Weights of a small transformer language model.
Size: 8 layers, width 256, 8 heads of 64, MLP 1024 ReLU, vocabulary 2048, 9.14M parameters.
Training: a variant of Adam for these matrices, 141M tokens, 8576 steps.
MLP neurons of a small language model. Each row is named by its layer, matrix (up: input weights; down: output weights) and neuron, and shows model dimensions 16-207. Each number is 500 + 25 x the weight over its row's rms, rounded and kept within 0 to 999. Numbers have three digits each.
After each neuron's rows, "fires on" lists the tokens most often at its 100 highest values on Wikipedia text that the model never trained on.

L3.up1019:487538499496509485494538545526512519484515479485478483518461507511524478483476493517533500487485478545527503532446478493484500480488522471481456490493485498520531472464500509441494441521519496497524480516453480509503521515461507484493474456474525475491478482492521491464539511566475554537508481549485514481465476480527478511519531510506509547492515517493509508503480481528459513528488500524533487503530494506517510498504473508531516483539500508527498546496473460473488505506499478508591505487477470464512520512512478530483522475526507510508451507479477511522481518485544492498
L3.down1019:487539509535516468503534518512494472554514520525452486517503503513521500489508538512522494531498510461505461486506468522472521440459493480472472485519516470474508475506518492528473478556480475520470490515518471523555525479506489471446512499483562531505489480506514546485515489556486533510495507539465529501497517519515483461496483480518496501514483529515509526495450469490504507476470495562514554493503462572465512449505505516488490525531493498528524525487497483511469466557533517497502510474471519465464533488476443486490528471481484504496476503545485519484525522529540470503
fires on: " ex", "ex", " Ex"

L3.up350:488511561486530530523547503517526515493501468564496505465492497532485514491504480528520523537516520478526481523461481487514543489500534526537494490451462538476492535485543516544474466468465516509528495474478437494463555490561495496497521485510473524510490534488485509490526490505471498549494491516495510503469469469487502507506514478519500487519482507485492466483521473521494491499478492530480463475470552532517475473509514508514485505528524492433444465467483520487499516505503518529486510499546551524514444466509537520490495484480499513491524516518506499440516477517501470499
L3.down350:527522544487442469497491506462497483506454507504482480477502511451496511533532543504479475538501485488497522545511536496478500511476483534493488503522529535493492476484505477502482460472519451502494529516519486500509506487493469499519521494508489547477466495506465531445502498444452520516517514500530530535512489498498490522461493498515546492497466505462465502483509484487514516533486498485503537487495491502531544517481485494522499543498469573496445511492537477495488473512468485497527512520533543454537526508533484478520530484482505505490497513507530501566456445545513492491
fires on: "n", "mon", "in", "pen", " Man"

L3.up450:530551504530517438470536484532482560450473469507478509493531487499521457481536528482508542541486508531489468538507545516515475466508518477503498552499518503504541530512495485484521459513515525518517484466447488492476480471497536535522480488498471502460476510478498517506482520491491533535511521500483535518521527528525521476496498453446532491505465517540491538518501521531463526528484491452488508513465506541501533471499453528484495493495493493471474504515495521517540562503484532471489499476513504525511507501514505456492490439485566500465506494515555510478450507497557519507
L3.down450:494531499523515549488528515462500484525526496485526459475497477460464490502534512492489511509484468465523493501506510500480521505513521464506444492512474463529534507495511551520447476489502520480488466452477504483487515528496519520519513494484530508487488512506515492495508485501502506526503514543498502464509531491472480521526513502459501502470557554506482530557503493504527528498482508506491512448463519508472460441531469484457556540504511499515491510546522523452496488482516532514487531503544563512476534507521547454492475522511484491496516505480451516453499499495506524510
fires on: " and", "\n", ".", "20"

L3.up544:498517537502559512492544506480474505502471502479460483485517501467477518501498476521522537509506547508516510526523450466502474529501536528518512473461487483474533580463491476537511448512442527535497541504460490499503476480495505490496490493526501474514516520499497517505479521460487484493480503519509481537534499507498494509478493524485501523529549511484503501454483523556478493504485475498519501470515501513489494486515490572530472528456475508461517529441456460487527571497515525517516498500483543503513482488474498473560509513462509494491506503472481514468475457518537491526
L3.down544:567489529477497541513509500489487522498505519516529484469513515541465545501553518490463530523488483507477449465547468473496563468528525493500508473471508459496469501506486525519457535499452530485537520484557481554528547532504508493495525520513515487490487494524505501515513492513498488466502530488517502496487468505522499500498451472511480542479503500533529480519541491493523525480518439519502459507497497537502475462561505489496473523471516469444502476496488531522475491502496513483498514545525501485496461510550485509497460491517507505483509540486476528475542534504509510447
fires on: ",", " 1", "-", "In", "$", " In"

L3.up738:499492502494501500517499523514542535458536459478470506490477521520507469514463521518543499515511519533513491494448447494459486499543482496484464476469464521530536509483530508493522450551526493519500480513490500460505509512479531492522488471502521480467487481532491471491496513530480485546523459571509520534477449493471491485533521513462513498504464490453554483517491512522504545490512437492493473518479489537486458500489512523546509501497497511544482501505484476522485508463510476525554506507526503474481521514491488502497497528493508499479486490506492512479504458454488502483
L3.down738:523524495498489482506559544500507494499532466498444532512475520505512490522533527518527506516501469471536478483519454525479546470507548457487445506496498524551522499486523494508508496493518517509498459513518484507520490477490505467516548472490557533485506516527490528508495472537485491519484495541457462556486491504479506509508470472532471504486483489491491526480462456514528499500481470535491502510472474546469492483521478482506513522473510476477498509510516469526471513524493527502477502470513518492485484453504479491472515472472485515537447499540491513466551508488565461474
fires on: " ex", " Ex"

L3.up433:513508458524523500524482529462485544482513484539501495525482510467520497487514520496494528509447502473491529489562471498482445420495496496488518525527479464480494525515512528504523487536536500509474478494466504511497474493510514553478477512534520448479533489528463525524486521483505447525498538517494546471520498526496496532483482508538524430497504501507510508482461480502481541576495509520524493525510503518487485486517481511549518493495474514503478514502488540465508532458510538488522497521520474469525497507467477458488491498477527527499498512499504497509508492540485518499
L3.down433:490486509504477496496526553501468485492537503508492478452488508484464545500543511521518486503493524506564537534463506512501522526488544487495501511504493489490480482504500522509472517523488518492503531519500457480527509530491516524453513494455476525540482542473512496526495466501516514470484520529483473525499464540531517517502445511487449476495512501459477515525501533508472494477544530512518504475533536459549463542513466522490470509540550499456498506465529480488514512518488470459498491515509467489516552473521524538459516486506451507486476516452496487510500474450441466483
fires on: ":", ",", " ", " –"

L3.up360:528492524547514503517509513474531551535482460483461503517543523442509541546465507476513509513479490493502502523534471509476437520474465492490514484558485500486515483510486539477505451520471578465508476494467493527514506483494518508489473567519489485483517507510491472478496493493497482499513500478498500552488500531503501514475489519493515448528492488487508479493507530510460546509547497510498475519502489550505487499520505530543489505517493493530532506462493503528512514465499495508516500489525464504517499522479484456478485478471544500488467527495595482479472502517501527491
L3.down360:515490516531509491484519540500505499491511487534474513502514500510509529501542504516498494537498450499554519503503466464531522507487470521497517500545503490467574522471488509508466451475523499498517519507501480512518550505554478458533499521573522478486525534505527501472500495472478511474470503490481485546507487469529492478496500492477497476530484527510487536503507530535467509531548497492479524525491459527511457529511505500521490489508487541524472525516485480510499455460526476508518489496465512487481554479538500502461513462529503488510527483504512508477483456506465500533
fires on: ",", ";"

L3.up893:526538443553470529461522526477534523496503494495483484499491509515476490530475477518503519495489503506510500512487482508507473527513493547492526498458512512490545501467497506515496484552520485503529509486422510561503463531541524500486504533462470470483460488508467491479523531534500503494473498529482454475501484507504495494453505458480503505484527496503537486457488513531499475493495471485481527492517469483485520480491513542554501516496538537487478495513512474478505527452495525505513502518510446510484523491479475495528520496526509483530516460486500567524494491488490495506
L3.down893:489507508494508484521491530504503533516535486510524477479484477523491506527481515516498515532488505473527505493492473537498546478524481485508526514472475491535491499470484480534473534550526527541492508515531557522499539516509486504472515522484515472518483524468486535495515474488467476477488450513536484439475474523498493484425439467496468510504459488482510489466486491491507482489521493519523485501506481524531503460482498527583539475513521493484530532503533489491507531485464514527493519522509470514500505517509457483518469518516483504518511483496486520488504526450503472493
fires on: " pro", " Pro", "|"

L3.up408:489499515504553503494494493528536500510498468450508499527489497440514571490502514483461515500467557496492507466509461539474475488463488539516477446516460555507449513516504480495499503491468508470493509474523503516501471506530535522503506516493499474464491476494521477534458517488541489545465538485499457483515511473539468488555520501499551506532537535516505526509512536523529482496488485464508470474498531556496471486464511494469468507474549482515500556525456534533484514545477492493490493468517506510486507518474474455547520470495534496514504506486516487482500509529463513542
L3.down408:501469460501518498450533513514508505519506492479494494489524523489563518497511496498497523472487509452478497459523499474508491505536477498496448480593517511459509494506477540470474475536547475495458479467531504531474501462513487527464528556499487471520522478491527508504505494487550502525504524495451471482519482510501508495509505484493493512512493531524473525502493490461499478474482497489488517492469542507476524510511502477457441542450486496487531504535469488552502517526513495509510493564497516516480522507512473502475532452476500480519495490524512503492478475486545511468
fires on: " York", "burg", "ig", " Mont", "field"

L3.up725:516568510540477502501485495535521497505490489526537522528501542500522541494519497519497557542479498476465474519502489475488517489450492469505491518442497516480482518543517547514498527499480511526470503489514514500448477479504465533471504510502498502491559487480506461478488471494477468487500502451548465488491487493468490488514523525510502529504472506536528480526513492485501477479546505506496551458485525541486472476499506523488482507506465496499485495504501497537462504482447531510530493526490476507455483515461537486518502483496542509499498511498470525425458460481532503538
L3.down725:518531514516468495479492497512486486532536520486492542485484562486485534491507520515505543528527498477521483489538517504528498454480494450504486525515473526498488458476488514505499535536484493516466549519524527480543440474488470544507504476473535477483501505466517509460475515534482473540508483506513493458489483519452495529483519488585456522519515534480518508468500497523539478475518498494474600487478516512506524463511510488468476555487464491508498505494506475548456492513494517496503489534487513508438474511523495507512479474476457498495502458511484505466512492489510517507
fires on: " mi", " place", " Mi", " up", " km", " date"

L3.up96:449521505480477486486523451481505533466483458541463509520479479475484495479512502516521527539488506507514494529504496488497478483504513533535489520462506529506525521455488496488540540510512556477479498488512540518491491479464531503485486491501492478494459510484496510491462562500520504492513492521512543526485512503542488479487497541486534533510504522495556506450484483537518496524506491520457498482500510540520492488535478531462467487484445483498513550490509494499521536491503517517548500498478462507494490479491511453548502492451478501457486471461488524491494437548497494498
L3.down96:515452519512517561467515530506474544542485539465516464510465560504501538489487475497471477494477500522490484516544487513502536502456549450491527482484498483536448494521517540514482536508472491454491498507484501486510503491472504504506506497567495478490506525526500519486519476483511484494541556518499492512501448499491498510467465503525449535520535518517490490505520504481514502491504493483527479522477508508481448501479515480493489548505556482509493497510498502489512498461496525488508509484501528483507478469483429525506463482536483494510503480479520532475491533567492475478
fires on: "s", ",", "In", " years", "es", " are"

L3.up1010:500514483512503496522517509505516526481501485476485476556509557466473480528478532480517551537497532484478498526530466519483483501520492489502486532549457499476461479500489488499535488520499503467485478464535507480469520483509517536491475551481481450522515546473479460535515463504507468486517506497497548505495515522481527500486503539474482455529490483496510490465509520463475523487470519519533492525489484525497479505534497558479509513507482486470514519474512519495512594427480471488477514487484531494494440547490482498522480478486534521443489525483503464497490530467533515484
L3.down1010:503537540486482493451542527569459497499532493546503491478516532486515513528497499519537496490506474478549538513487512481552526530447516486504465506534522479488457497452509520501443482521476498504536520503525524458468543491500493496488515510479530536470539488503511466471510453535498483501517518482491473487510477499525501529492480519494524524472481533475481516524509522473495460509513530448493541470500478490479486506498491475502478518487524509505500526488518481465486453526519477478526510517497492510444563446495491525493522498503473478495491442505498506547461489479457496519
fires on: " /", ":", "-", "11", " "

L3.up648:533509525556467480512438479525482525525550455467514467500483487480495494497478519505495540502483535526467480505503471517513494501461519493500515505508482465537494524499487528484492504448551523483484471494489529551509510545535526549491472518509471509514484497498456519533514476524480492549569537488559487456487485524516471515518487509474462461506493460505495522527492529504515497496484500520505475499481533520496517482463503515531504471505484510506485518468519505473529516512517501478488497535462416508493514507467500500493525481461522495494490486472526534538479469525549494502
L3.down648:502469512483481486517455469518526534514490468512492525511480514531480429520509510526484468501477501498501494520473520536544494513518484542509507531432516495515491461503478475493492518519533522498502505502488565527528500537556450525458511514492499477530528500475466517467525507499563455462492466528526461455484506508476491532519509507514501516476500497516523534494485479521552497503525509495479497466505464474511497484484520516509475443523490503486518483517570517502515499513545490482522489464419465504518520526512525479494460491471492499501467501492518520516480459469482494510
fires on: "ro", " pro", "\n", "=", "===", " Pro"

L3.up418:457526542508492506551476475491538510500520474489452533508569519480520493535497488502537502564503480497486479522504495576471510502459491522501461478488497516498465489484542537474552496501504507530469502496543493489487491471477515526496466552475482531523488473495518504496492480513481523535515517498519530498471492525452498467467494491486494482521462443492518465483473541508512500500472489480501508458488537508536474501503513539494513551523502500516460502510491561485512517465490482534532510492515457481500508541541508473482478497452532534480523437481484534477504495480545476511
L3.down418:469528495491465472491497548532487517474495495467451548533514520477494498525495505528518444508533491507497511504445482522488508467488480540514466518537487520491459480482546507463492541518480460535534520500545520488515514466496488509453543490484481499515525468497491477484506522521469522526520511499491447489487460471492527486531494471502503500494437505515525478461468468512512487513491489482460508472503495508509497503491497477519473528487550502485491582523496492524485466477449535480510520538497504510480511561473466502486537513487494523521478518490501541543529517540480494479
fires on: " con", " pre", " co", " sub", " ex", " dis"

L3.up23:505525534470514526517489510466530547517459519524473482519544541479508485506493498489517530495503455567505483533487494510477444491516521489532492507535483488510535503486502516526506493547470491500492475498512473474508549524492483498482442500511489507517515531507495455459522470484505517469507513496478459475495448492472497559476496498557472457473481458504492469515508522530491497527500494500447485479492508517486542492524541586541505481485505520448467468474533512516489539465497533547498490451519515501496497537481519482491478487495556491507509465519542492508485473473501530505
L3.down23:482488483516526480496509492530543539455550452527523478506469428479503528540474517487507512560461529427520500494507477498509498502429466541485510526487479502507467456521556475516488503470508561486518490525530484534477490519517485502497495503557537509462478485461530515512510494504531518486520461511523495505522502476525501456482504496500529496534450497509486517521514512519493503497499504489474514528488494520538493491492472501493507503522522499526486567526494516462503506505496487494482487545506496491518440477495490497508537495534474492528470512492476542512514482515489507547
fires on: " (", " ", "("

L3.up419:447520542506502521521520493551506505464480466494497504493474485514495507527470513519518493565489505460520484511462488480513524523455548452549472487468482503484489452495492530499508508501479516486502462484478494492495525524479509482500524483487536516544479513510462499512509477508474521477513466485533516437485483481476499466522548523477490521469491436520471499472481463468479534477493469546531472504510463529490475502508506567497502490452472483506461536520539466496541504486518503516514516486537486483509493519537495540492485529546464519478505481480472523496518480512487512558
L3.down419:503559539537517512524452497509485517504511483467488506540466514457487469507524512514507509506487505504546513483509506483522500471425499499505485497538480492473497521444540542489461452516519474504515510506494501508525500489511516498498526513543544484463499530496525511483485489495457537495505517525521474561493478496504491495484551530489505511497465541540455484425500515459470488522499475493499533498473540529512461479475505486521510504491560514490500534508504494498521452529500504503448503551467501469488521480535472461491510448521498507438499463489457536538499496505508506545
fires on: " con", " an", " ex", " more", " a", " de"

L3.up346:546512494543509500545498480511479511523523486498495502460527557477487520477490511494496531497508505475474467547526537520486493507518500475548469502519457519473466528502475556511510495484475530517482478474511500502509475521509477522452499502482420472504525521494517474483472461499480481515472536473519478477464488505476491522488521538502508483478478502540479485478514511506469485508503528528489487456500492545497486490491510556515503469496461470484535505512485482497497515515467511461523491495482475507544496509440500492502516507489523511498537490495526492440489551511514517561
L3.down346:541516512484514511529496500523497465495483472523464495486541480494491513525481458510500484470500498474506493494532485487526518432507516489449478554495473526476447522474512509522503545514483509515448501510557501481480475499531517518507481486470516505486480460460515493504494493490453520525481513501525516522484504483454494559545491487506479492493492524489518472516510542572496464476547467497483566522459509488483528487462532506530503562519472475481521486554519468516505460508511512470530502530461496463512485482510523491505501547457486499522503523505475524498512530516513526504
fires on: " mi", " Mi", " "

L3.up169:522555477516499463526543489506500511463531453467464479515476512527512468504462542510512465520484518518535484533490460463515527505522514468528484501467486492508472461491534522533512462550534497513506498518465524493510521531527517482510519455543545516519448462498468493491516475525467469489536513517494524466509464490498516470485547524479493467491478483535515514492485481534510488464485504541533527522492477516502470504483506558545518496535502523501517483492521446494498485452527486515507510505516475423484516490502485512486490506520471506515501452498470533498507528460478499537
L3.down169:527491504513490445497516552507498545513552477492487502527447506521491480554513522510483505542505488541529475495513458552501541498514506456483497527500504503489526493469486527511440513561529502529460467514535494520497549524473496535482503525519513501527543518481457521470498493511479508475512463514504470511497496503483511479467514478518470509521464489517485526470489497531489509510507472504543475477525464579458470501494477505542522509487495494482512517510520501500485494461520517482463505500464519505485505483486420470499475468499465502474477505484516499509537510496517468476
fires on: " pro", " ex"

L3.up402:479515511488513465502515539525488516453505462501458504497452507544518484469479501509505525529504498538504501519489458445493525526512513495525466500451495525466508482463485535504528468553495487475514467528504492483528535489484527472478514434538533490531518518492476457485508498536466489529513493474505533484471498496480498480547540544492481534476482519508530502530524463541495510465501457504508455516513455532497438475484510542515487497504497537514521485482499488471518521481498475515551495435515485470498507483515501532505517500503489499458499469476472546489511503527477489521
L3.down402:524514516512509495490519538465507529490562506488468519518467492519540495550514482530510502494480512459537478450513490534516539478470526493476475478482491521514518499472493505489461537533529451522477507535517520511499541480513480478449520509497536533517524479504472537491466495528501482526492475510510488517483536524511503497512483523509506511502457502472499536490504496498515514528508468544502516529451451543473489466497470458481505490497501505494509555496474478482466460507492506500504495495503489476478463475468513491508529492484478515510472492551450552495508493523510494490
fires on: " ex"

L3.up848:525555491475482474519520495527489537496521466544530485517484496500490502484512521503487507503495476549513492553472504464505519506495534500488492526528484494546496505530482522512493504515520509481516463524454502519518562506486513559536489545477503542508538504550519485484518477515495549454524530482472470487544477491505500509492503457550487502464471500507503510476527522529493462496501452492477515505465505500494529472512480561489478484506458491448498504513525528543506494496529480512484494514476505475500512520512544518508458501532533494513526465512529493501448489544490512518
L3.down848:490480505504518512485467519515483478495487503460495474425522480498488501454470449465555478487491473514489508469486490524474484494505459518494521584500512541496481490518492458559498512476492467525487482483523537491515498495510491499478498498469509482514529512514509505487473530492538505526533517511576487520509490496483498548445465527516489493499483534480494452517521532487489487496474551516504510502477488459485489478478507508461508473497485503509468474496486539510529516479491498489509511516523474495493491495476498512493525547466499488547519501516505532509530465489499508514
fires on: " I"

L3.up966:436545536504484486520509464519547497463487489513493538469548491507485493490516511503499509524480495515495501511471482504475474497481495519483467495518465517556511494541503534489508568467486531443494489475490504509528526504484490529487465538477509525511505492536487516481478491454459527495555452481536530512492466508492496483496494485496479459519469486483504496476483523528459501562516445500522514504490517499475504513481492532524492524470470513524487514469524530515544514526470486493520503562514486456508515529499529478511490506492530500518510535494526505513507465536485490515
L3.down966:483502501470537475480439478489510504513492509489469568548528512504510527541501491497483495469538487504511493490498493479463467469505499500453490470509484477488498483492434485486498531492473481471457520509514507489504524511492499477549487522501519492517507503496506483505453478488541485526483492516537491486503503478501497532528556488504493469499513499505533489517484518472538476460458527489471507493488534487509507501523508468501507523463479475493529473490503490519499502406499504479452505523525552504492500501526529490477507515442509505545458503511496507525489540503472517534
fires on: " A", " I", " S", " is"

L3.up228:542542565512541481530474474491501572483488474527452474498530535456495553536504522485519503524529538509514499503520505500467521462481460473502544499533501486491513525474464503523515502526531523499497460472494515519496509508521482512473427509524521476481505490472469487514503501480534491487502527495502525515518478524460495510452494506491473485533451495517485537479463504482476514533507517473482492479495521516570532493534507540526506470484511524502484544466521506510490552525494509507467505532502457496509543511451492478506484484516564484484506492503522483507457490533503528511
L3.down228:492514481509544458480516494502526523506499486522557520496537483520498516526502522509503483552483538472518486528522485519479524522486461507529460486486453523485475465498496509511457463534548553514542452472491510560512531508503472459464519468485527497489504492495524498483491479513485477499515451540509481459526512437530502482537542486497497486490470500471517460515497504470468514493444465525517530484456498511516479455522498532464474520516527475537441521540506478499524527511495480518451482493502462492517503482493496517520490499486502517482467485499476509478527486505453487513
fires on: " (", "\n", ","

L3.up675:481486477499533509516516450491512533489457492510514507491476544521476498505492532491490569531528523481468456484511524496549540507493488463531485477467495497484485528483532536528510488488488537472513531504450506505459495528516528513534515503503480519488487531493487498492497468525484480528513487490552489492491517521478496458487511506475478501464517528511489440519501494486460508465534500516551502485503514563483485480503521509521486469482483471531481470490528512498516518521474534534509499529526501542527504461507504503478486522494507493465522559521534457445460502487524510508
L3.down675:513483529522501521485514491494437485502490498527494508527501460497482483478553517506505507507499470525479514523521477490485472516493470433490502496492536470521477502478535527484513468496470513494518463529485529521484465478544534538458539478512483514452489459494497511470475530543498486506515495510510543504485506494494486536470499491489480481477502518512494473478546467506454508479547462527471491528484501534505469469490532545512506493514486495485518509557523487486469473504487508487491500456517502468535466551535485498463461481532465505516523483486524502482524540465513498539
fires on: " located", "d", " based", "born", " released", " held"

L3.up681:498522531529530483505520469487497569480475464498478501522520511479514503516454528476525508557498527516483529507526488499479510468488537452522520476495507479494518489503467482465556497513499524477470483458507462518471462474524542515477451496492522499478511516469462508518481505496531501479544501461477522492497519535520519485501490548501515464483456507532516487442481503467461500561478515527501522534510510524519511513536476519510439533476491525463515522505482498519523613454480488524504507491472481507486471567487472486507479465487553508456505516460518504519495496498541520489
L3.down681:515484533517545496507485532515493499489536493519505499449516482531483497545547472490523451486500468528520509508490503431517545487564491507526469525510484477492493496523498518520498507480506529489527510472512518477510517491491479510476514512534492519515503504547494468477470468498499434509537480519512474464502483453475483498528536523485482499511492528494520529569556498485539487544509552477525452492493466485524450493471485480451466550501492493493471503500528488450512438476516525508466503518512521497464537472551487473498493495508481504439501522529465501539491485532481510525
fires on: ".", "\n", "–1", "0", "95", "–0"

L3.up950:528535503530475526505513493506512526483507465525518516479466541518490558509496488513528545506480447500519504548469514544554504514436492499486521527477482537505459514495515497526486516512510490498516535478495507491460520477489480546485466455488487474456530529493510495532520479516483469499500502522497443455483502451474477523451525506493489532487481560493517442507517499535454482517498505469507531483515490504497509498479507561508486511502481491519503485485480518503538486492475515497547489530476463491473513490549529481549499456499521495529511469484456525447437471482487502527
L3.down950:523506517493466543481504487472473510492493510469523505499500514501495530499504503485518552488506486524473500466522464529527469466495483497509483509495480515496490480479434484492533514524478479547501519494499519482524501510497484524495462490479511455543540528501517535506507485534517515501481484511515464486509489465497488493498517490521492523464550497482539507480475527482508482485520481488499533491476488471494555428495503506477487553537526507518476462519500534553470441486483520513527500507529500515456512472540519481491466501504474508558500521534522503490512503490498532492
fires on: " mi", " Mi", " Li", " N"

L3.up891:486555499519519461528554493530513554464515472546520490513507479458461513503513512476508536528464506488471517536494525491522498508502514510497472483532488495501472486526479506522522523511520558499526438485505501499512532483496506539491464538505508501512528505534497493497491488462471534466524479484521532517486489500478513479469514532498511441572454501503477481480470484491454503558523458516506480487500492500522500530496492521501512531454443486470529486500482516490485509483461472507526505553520510465505471531517525494495488496531507517503545480485516512473506484555517514487
L3.down891:470469505497502514507478478482491562504486505499477509465493484495482550511492496511523500559516501502463483478461518493502491470519468514479459494509493516522479476494471449487506517471516540515481513514499545509499504490494484478486495492471502500534470495492506477475450504488528477510506485551537508450488475479456507521506483500508516511482439460527532506512520518483515544472508492474457529488478510455521494419527526492513510508492549474545497501486499490527558496468445511522530514507550499502520494493486501515448471563497481508539491515470474552443535544499523502506
fires on: " I"

L3.up355:550535520496498493560507509501500551521485496495504502501503520496485506473499492496494494481499529509490515507462498471451456540467500520477499496533496475550489491526469530501486481535477494540485453507518513476509540507501510532488463475497536441477543527521495466482468477476462495481542475502504487532507424511473508528521497509503528478513499502510452489506493503513469504543510496530491494534510508492450545499497517519564503500505473501507525509500499449521528504489509466456507509534517511467551484499428524496491537501527548501530468524531514480508538468524488487499
L3.down355:434516444514510507458473460516539485497454526501471555509514469457526524522504488507520553470543501514515493505482489493441541513506535497450525481520481495471494455466497499484530514562492523494463508472473501526486492480524478458500506519505492471524513523449495472490462522495519488489500519528478480480512513496493493493516491516495486541467500550521548517498517539487510442466522545488492472494431489509515512467510529509484471511513539478495490497515569496488498497488482489470456496519491471553493507495516496498470475511482498509543470478527498477553488536480491520556
fires on: " (", " O", " De", " I", "ri", " Nor"

L3.up715:485507509488563495512468460505518505517495506527506531524537471465507543518485495507497575487541523515437477494515497500461508498500483494490485509547521507540550529444518504470481497475529499486504506494446502494513498513502487526532486560482515521480471488511511469443521495513495520511498507508496549517473494522507483497458493491500474517525515482451527454501476527489518551492520501496530524492494532525539469453524541512491531502502509509473496498498542513512511536511505486530490502502516464547496555565503505523475482496480522491475469541513512489485478529512477508491
L3.down715:515471492554548500452532509519499506500500466484498500569475517487467535488483494504497470503503497489435482490486484455480467508503490505498482514508497467496550527501508502502494505509506491536457527506515535501538539494505485498492497499459515504489490509487519471494519526522494505490497518429479565453499464506522515502530484515516527519582496469527484491476522476501486500499594505476513534518462548493535522474492482484485503500482462504506516530538522487515461491497503460540501482507527459526495495494510491520469469523540519500495482460490490499518459521509537529487
fires on: " G"

L3.up245:498494489538543476491496540509510517515528442499513506516487497494496510519535486482483507509534550498451516460519500484466509534504505533489481490461502526527475521490477475449484493499513522472536456485505504473510475486499488522522481500509498499458527529527478523531523523522470477541490513492520509532533468465506488536489522496489541528522448440516500565522470499475522529491500519500480549550483504510529541505469501495554506509554536530453523550535493498517494509487466467458476499486502495506469497502453476479500527498491559483503470514533482482487497476469501494514
L3.down245:503512502524486477472489481520474487514468474483504532492482494500447451491538483494540494479517480517504527486485487541480471469492516454475467457463513499525534539504545484468538510517472481487516480499525488502498554474489519495498546532550532500539503506505470495519547507525470511538526482494463514509522489498505513553483492525527523519485485520500530542530510505469553501526464551508515493466487569482459498485480494481483491498486466485489482525502493515495515521470507470541519482536541539471518523526490488526476462461483501489520491479521487455509482448518503498541
fires on: "ver", "min", "vi", "pen", "bor", "van"

L3.up545:505505482502493495509541473554526522518512488463454487485469498515476447505494472526532520520474562509506488539477481472515511501501506558523475511427451471517496495453512505483506464515499498508487473510473500528477494477541544484475516433484533473491483465490492488480521477535470503472521492471523510470470454506506497461532492497513506522490482499529500511510515533548500512484489496531483501489472502492481486500482495557544503514502522511503488499520471478476522490512506493503481503488485495503467471482485493543531526529520493498505519472437501536468522514493520484499
L3.down545:533491514477528467498568521503505485528532483507478471508450516479492511523459542498508532496521468437505468473486478514488532501494511472507528511505479512447538503548498521525477536488509439534542509495554498547498498494529508523456483521483520522490562497487477525462475458493468502493521453521475457494477491499536489456489439487525489503494464516467480498500521478474530459516491466531516501498474499558530487482487498511518513510492512508494536527503518480473455521477503526461489509509488516516465479500473470489507497463501508510527503484499526493458559506495492478497
fires on: " ex", " dis"

L3.up840:494506497539531504531522494486493522482510444493473517502543501506536555527563500508507550542532569509479500492492457526511509518506491494543485461487464490467466515485513503537507485529519519482529511477484469492521499527501473545504507509516488509501495507516522480538510447489484464518473492518518529498442487496477497497473518536449500509504483470467483493539507505530507501496509471491524491462495536517545461485479530523540504483482487500495457493466483519479489548515453544513538505492506508495511466480477542492500536442508511512482513464500473507491491499510469506574
L3.down840:507533477529463461500566486521504481492456539538554500499468510498504436490472541536519461479511506464533529497495468490480528530481521486494479507493526504522559495518516485484519519490497462462488495519435513481483493488544507512522493468470489518535477505497464481469545493511485518518568525522529498499488474472501510531529544467539504505484495544554525502470491454495507544480483487517441488462468496515500496514518503498514495499506515504498522503464521442529483493469503459528459519511476476477447483522539498489494460475497492491480531509527499515503496487454507491491
fires on: "n", "d", " S"

L3.up222:531471528509513516530506482501461488478478506508481499524521526483495512529490454492485545532491500514477492492511450474453480494515492505483504480527530486506546543512525545511567466507465573469505488475486522545456494522510478521508480528495488496486518489494464492458490550493480532512548491451516530484503492536478502524523489493491506470482504521510510476529497521501481524524509473496502465489513496559504473486525513516535506504479498496484452491531501515480508532469466523517523496519546491507499505560492498525485519522497525530509506506493491494488475493513489494501
L3.down222:492472526534490559503462503463529512486504489498481510554519489485485495464456477516494522487513512518488509495496531478499542519489489505501467505490502541483503494492513510480491506486494529475501523506479481531514455514448495522505515453460525526497459463492472501514465486448435530499497491433500544494492499530528519494537458494513498451485465466488508514430544510495534521510490491514498497502469560475508510478509493498511489476519497505478519506524473474534509539545494483511551499514525469488494518521506478516500504537546519510515501532506491469486514503509525478531
fires on: " G", "===", " |", " hold", ":", " g"